{"num_attention_heads": 5, "head_dim": 32, "hidden_act": "gelu", "norm": "layernorm", "parallel_block": false, "optimizer": "muon_variant", "dataset": "wikipedia_en"}
MLP neurons of a small language model. Each row is named by its layer, matrix (up: input weights) and neuron, and shows model dimensions 0-159. Each number is 500 + 40 x the weight over its row's rms, rounded and kept within 0 to 999. Numbers have three digits each.
After each neuron's rows, "fires on" lists the tokens most often at its 100 highest values on Wikipedia text that the model never trained on.

L3.up183:414563578505517468468489537437418528461411557477476516491452461509545540464488534516505544521528482480461484516499557524531470512527518554428491536452432444435540447544429506437499523492522442499478561485517444472480518478523491538513505469502446491509530475460484523451524461535538487527505555467428503488530462468491513511486472533497523482517540469568522497515508493462492425466449503602506528546479477611536439512560543495505468482533555493487447435417471611529535521530546555
fires on: "but ", ", ", "before ", "though ", "could ", "the "

L4.up102:460551569466501455512438528461515425479439539521583467514469458516526482445510518530480538462556473557482538505430430567396507496479562478485499571610530450492466543547499477449556449516485512507461510507437490511480462522510570555489515531578430476500514467500469489515455486524484552550566504454506487527541463532569498491472557502502452490541543488496529533532519460422480497487524510535525517401477503497445505450503507466472577429430545517465519534499536519452485516428489453
fires on: "on ", "to ", "from ", ": ", "om ", "died "

L6.up72:497434559543519505486492428593466504510444502497472549495438471450458462444522490456525553431442501545457559497466540471528544488570495559519522497457524454507504518443519499514488516558402487429519483543547486499468458477487600498448521455521541485536507509510446579552487533532475439451529527526536480480597518537463498578512560506442476524488488521478516514477531484475456530452435499551507471502534437503467568513463549541506403476496530459515467529615521472482541491490535516
fires on: "st", "c", "St", "and ", "2"

L5.up508:448548542436436520493469529487499476459451544532504481488481526634496467495503501536449513473490499458533549513486460570427542518507537527490487507602517504466580407534523515481459493546500452550519475469507521463469459552505553522435549481546517528491502525473494437498453472528542461505530503502522451514580446550563544517517548503506429462460488476591461519515590519414522498500456482563557529418483513503480517508489469553443534455456551503536483482427479475501503434447526475
fires on: "on ", "ch", ": ", "gr"

L3.up88:479572513463479512538388494562499475561452486496496521558502543528459519503473531460567457463494564563486496508509504538511459450465472500449538419490509504493448464505481490514514559488569470539491481503461534432525536517500484467426431567504507473550524472563501455475597435454533416466491446478437445465505460465483529409540482522528462504498545556520478511548443479492502538484474594497470561482512544542531519518503567557495509528472519521482493515506521449593548548407485482
fires on: ", ", "x ", "est ", "5 ", "% "

L4.up624:489514530576512493408536527546488519583482572582430413542489439529431522517437539463524514491481489501506471440498533560547426451580539517491505452489459530549511500499586544471517417520480410506524461546568519461476491478464493458468501518502496432496562472481461557480512482477501550488539530425585459445569541532431462507522558526445472470492471511466464481441508523467487509487522488517507495554537493503565490501434530472446488465464478519556439499553526464517499483481518523
fires on: ", ", "and ", "ow ", "of ", "to "

L6.up269:516511525512541509503444529553504508530471527478451477514461476463497543457509576510580496535429490540500439542457478530448482501464469492503490534464548392529469474538492543448556515496524519436456503529476504528556457491477525491447476523535483422512441530525500439448449506480447489521481450536477449549469555549517521539437450550527495480548537464554546490479477495471448546581518459518507597465475547496400529464486468519575625475477524468573518592556497480490502477484533478
fires on: "V", "ph", "v", "inv", "and "

L4.up36:525492504476405520454525466462580538491476496457513479445541543576485476507532523418516531444512473550552430528485546558512449508507550492481579486506545544533496543452547469462467464515497453568530543474506427512527596498503459449498479460549461549571547450461582524512500504499552439547554527504469463464523564512568541456521521560507450456493535491476466516491485534442489521416481544532522506532518499491472475521513453551502515425440506446606543457534474458511470506484520533
fires on: "to ", "with ", ", ", "over ", "from ", "on "

L4.up378:539429566477510590413449524530507493510453582447456465560514476548428545593540555463529531471463426502516535512511560573515427498538527551521521435502433466489469475490466430562472456480432500501516517526510515451512493438531572497496465556490502486509494540534503475490543487563488505505569511500535465467509511521453474420444496497551480523516519443525477471510501542461526475480459503425529597499461511502544465511506500528507523410498410547575440475495495516494489484488496551
fires on: "and ", "to "

L6.up386:463582499526487526525569515516509530491455534536462544445525524564481538508519404472423393469491479478521473488485547520500486433477522557555491474459542501541490442521492522557428446463570520509513576456517514482444427463470488548549477429587511480478490492495469492521500565561495510512504497553526509579563500537526456473492395492487509437568549547537472541530504486512476574468494511517526445549498528471398515485540537511512511508461494491490453460522539455495453491448526421
fires on: "d", "e ", "de ", "f", "u "

L8.up125:533478460435458505438534550562490560468438538501512454471448456515536497453513496539486463498476469505538515495519592570500493504574427520503471537486461518512570497528517486491548522526502444503536537506521467598535402429504481458496443529540577439530485466592485499518544487563512521457463499539456537492530414508500483455460468504610553475549466517492528524496443541494429478509477522447444492504558508486466502553501490459454426510437521441495446499543560517545504532536476468
fires on: "can ", "that ", "and ", "may ", "will ", "also "

L10.up373:589472542550505532495534503497471447472552487491486468469430444493576514439497536482570526474468526489508536533532514533502434536498484536530467509473547500554428483495476483482514423506465433548411466483495509485574524450500541497501479492548470536459474526539419481514518567443498525500533591491504519485508503532453488600518437481514574544527469480479485501484419448465440535499446550545521485505495539504570585454568531487495485437418494499469504518528473461446481520584430556
fires on: "b", "St", "cl", "Cl", "tor", "F"

L4.up540:526522554525505487571446484438500500480488566510450483509511450530510491464461492477490511536407502488477513436512537577473508458493478563519404498541480427469531481456472521511498457444488494512518527415580546474469478507419517522540569490543423496563489553446490516535528564499465476564479560490480465516416451505550490533437463482536558473521492533522456511574443438483519554472579563541476467565531467504481516500569516461487491515483457453576508462468551426494452507529528490
fires on: "e ", "born ", "de ", "an ", "les "

L3.up306:487501520504478501482531479465567489499484462490515477410530460522556524504523431480411429497539481555562511508512494447555455487522453480468536517609544464491528510479534507504475505493493498514582530520505503427497460517427589446468415469505587452507513510503527497507541427596523451450436491476478575457554467518491443490570581563530516536488496546488517500545498439538430486501450498505519511471518518480450504478517491438552491585452560475496493463488533562517518464519576485
fires on: "\"", "Co", "to ", "also ", "co", "I "

L5.up96:557544455504499508419566492542530455502428581504524438481512503422482455516507487531548481534484431514516549453534503504513453519453461448527550469544579510460520560518575525437520539530412506485507482469510514470505534467432483463452424570535527564402517390506582551543538463472554485496484518445495524479542462548579536492515490481500550540496488485501520429550497492544504472478527447499473537487526482500486460499479465481500543470464418520556525425471473429499482493502522507
fires on: "and ", "-", "to ", ", "

L10.up336:434453541460536465453484443505529541533492446472561519549439480507556544489513455508523521414462459569492539577521465550503506460477467525518477514526500452550489558468549498459466527548458531488468492457420529521485403494575567555475507543563568501467521441522418526497450550497566490493595497540506497449506514444474499554542451576494446456535557495501541541530523506458485494497465465515453547493487530557560481528527483533500503481482423457466492512504470453536565411490473493
fires on: "St", "st", "ven", "est", "d"

L5.up214:449528533498558551523464458401499549488442495525558465556549472564517509530521463501495508501512502494449454477524490527530513522452473492597539460474473488458491509514489551463570507489474470493543495542548463463512554539506482574541515460463477596474448554520485489567495534555492428424458476441552527464510485514460499483476480557549473517435510455458492514485489429543587526481476508443467497512523551549398498524594522493450528515520481528508550404562536496504494425453503556
fires on: "it", "of ", "Di", "et", "D"

L3.up489:504500492407436503491398493577567521504487451468444474496442603506531407482541503442503425493455556468496518538548519468489459489507552535489545482509568482555440465527520473536504535498536508484495492535496463521569574532468496541472493520511452499539542515525567531486491479407513498506460478534491441505510487433466539509459517493468527455505507497490482502502501492438479536560418524565540505508529535493546461521492476496501509474515486476521535447439485561592425527455640488
fires on: ", ", "am", "), "

L10.up237:553439538418498540506541449487488448560539509491521518423508481541551508472444530514513508523509527499531480565571499492546499562487488594509510568503531416506530494494415497481511415540475514468508460504501523495455512501528574586494462524576502455436536500461437528520494520537505465513534463517573555517481502566505454540530487402506550514460505472451455507513438482506386391491509479459552505492475501556384509554533504461496465535476475508500498492509509464499487437468508498
fires on: "St", "st", "B", "tor"

L6.up570:457541515487470510497433502467534461449492596525519445467548532533477508472473480481472537538523427526522555512517479486324496479530509531524473452484545486457542475500496537421522473512459489476542554473492511479468452499484544535529563539505453495496531476465530505516479527555537455449510449517524440527587473544562466527466517468526428476436445492561456551523551487454477543492495482550478493429553460428497511540547536472499536486517559471565532527428493457484420467426526493
fires on: "born ", "(", ": ", "on ", "e ", "– "

L3.up87:506497538466486474483483463479510484469531558534518504514456547500489481448525537548531548471528497395456467454453564533527503535556544499444500444532610504472548481511486414495518559452509427555488462500588484460478554489536499442479548487440556478521483467485444428575490436528539531471491465448525526530584489537474494502498472498474463517538548439572494498447450460451551519548532411524508531544515523560511498526546458509475485527555525534486490502560447570463457536503421517
fires on: "ern ", "the ", "thern ", "that ", "ond ", "s "

L3.up233:443462524496473518511408499484479430475497533451486481458477490588468515487534445525503532528566492511563530559535439570405482493497587512505505589495542496465501498507485541520548504587491481554478485473511529420469453458437535473495519486566487473479458494515542471527473478496489479514524529483565529531599464540552486504430560489444527519503528463499470529489517495482548466498471449548482506436438432445446531566542524442461495435497490574557595495487533430488505541467480491
fires on: "j", "to ", "and ", ": ", "– ", "of "

L3.up52:462467489545470552484480486514488538458489588462565458448505487495501509498510480501536437512467539506494598513510537462554445495537426542480588466540550520452544539479518461454534514531450480565530517516504532492508464494538581456497419523528517500420476552487548492507548490574493457481517470443443539462554485510552488518503471543582423544483492483437426537530525483454455517527439510479534496458514471528498453463446416553495534456406514425534458487544570530491495497486506561
fires on: "to ", "will ", "also ", "and ", "–", "can "

L8.up429:544492496496510455496477440531482524552543460515500591475539424512549535538477507445440510471470537538494482541495534512561379414516501523561515494495486503513482512543466476516503457481581518452511490505535505518527492454464493488516512542462488475452433492497541541533558523456535511495551512402475560506554418518470503536445481494518621603492412527480532460507507467542465462518442471503546471465513497409539451558519520463520500437534510511518519513521553423480442462516541449
fires on: "or", "el", "f", "ol", "ef", "c"

L10.up639:513557515564488475472557472522521472497479508504568552519513437530566447445505504485551488517504480533488486493463447482549426470547503483510472402547511501492500535492503534467448468523537553509567493484542500479542470529454458558557536516502506533461533515495439513469527511553472471444532574574477491524497488555534562550544500468446569490483449482471465459629455507493500517491470482470573387416470484449472507572511486485508469587555489472495417485506488504440480444534572527
fires on: "ic", "art", "ort", "Eng", "at", "st"

L4.up2:462464545454461519472448478493504502533518499534483516511455511482495541452504467485494458487496499485446575540501527569547443483472518592466471622492545483546470548548463495551557558490545479531460531460427509517513562501510518404537480523473480493529500428495491531481465485478556496434554572466494509538491554532562499484545424510465381512488447488473496439444508495462435574540488506542517479456538487573597453495453532550465535502531513510513520487476462518569452513448516546
fires on: ", ", "tim", "ed ", "ted "

L3.up132:490450511503609519526476518543502508495529565530530419509489501563513550571583481391546482491448513491476576474469465450531502497514462504524477497442453532492516496504429469535537486494501457557515539531496455444549462487472505501443494451495499476511530594473568453526466510527479471478510527509436558439511536593487568472394466596520530499484544519499540456457497504462481508514474485461519519499475538487544501474480544476488546461449489465482578514413497424456499523413528491
fires on: "and ", "pos", ", ", "the "

L6.up226:513487509476507531539422553461487459551455431512503447496532506508453465524505510477585500501457487472486476518522495495495478477399448473488558493475542430506572495529387513457478546469572475471502534497569434484551494527451552464508496484469458529508520521525464503488548480513465486487488491546430500525517458514569537538465548487509517471529530486478573537479422462408501425519542451526461521433439563528500597532459566493516574474454487535570515533585510556452513543514473510
fires on: "pl", "sp", "ph", "v", "famil", "Austral"

L6.up307:507490530483486505528454558457487534492613509507569457477509502529554495409489510457517506549480484436419454493498540587471470471511485525472471448514534483497524522478502515412542507532511507556473517511489466465494463474494561507502444536449492520535518515486504569530451486550522460540526526563455400512516521526489514459538498524490517536431506515588510544465486468470499478543513498481515501429526448481517528510480539459465412451517644435473529601432415538564472497509496522
fires on: "on ", "am", "B", "um", "– ", "31 "

L10.up263:558509537547496525478516500490461508457526470535554560480488477529490532466495552488505509449489478551478503561474542479509557428545469506514541539506502543564525467474516462485577462434490491478486524531525450549524491486557539476538539496488524490416447445496485508526480605556580512481434469533517510534494503517493539583452471509493544509550421509471499596531533519551480522429364466507481461510550509464502501565492580483495464439561450425462479428518511466421443499517502471
fires on: "f", "ra", "ol", "x"

L6.up2:474564551508493529467467528561527523493519532438383438477505507505445533518531478509522469494442515589459500479554512534544537384488511533527477507442487443530465480449552549445477443428461518520495468492509538483424436482498599520468491419527491432495521484505479491461501485544517442521528473523530440525519499513516457561553492502464455524518466539504440579568521489494568548516529467474507461512454601462511520460528534456465479517508500435541512479546487496576456518561547501
fires on: "de ", "e ", "a ", "el ", "es ", "and "

L4.up119:406566525455466495543477502494487432534493471560501540452507551459489480489510551485555510461470485506472425463475513510596508450509460532533497505473606476486530556491517420503443528439524453503532537497477486453520481547501506511547597599470456506507501526483508572525569537483484581489505555513479531507509466526513560495502494453501442496522428482455452503501511467418443548570465432543531442469548521500525506501459482416493527510546484562430475479524475559513423454501473506
fires on: "Mc", "art", "ic", "pri", "inc", "^{"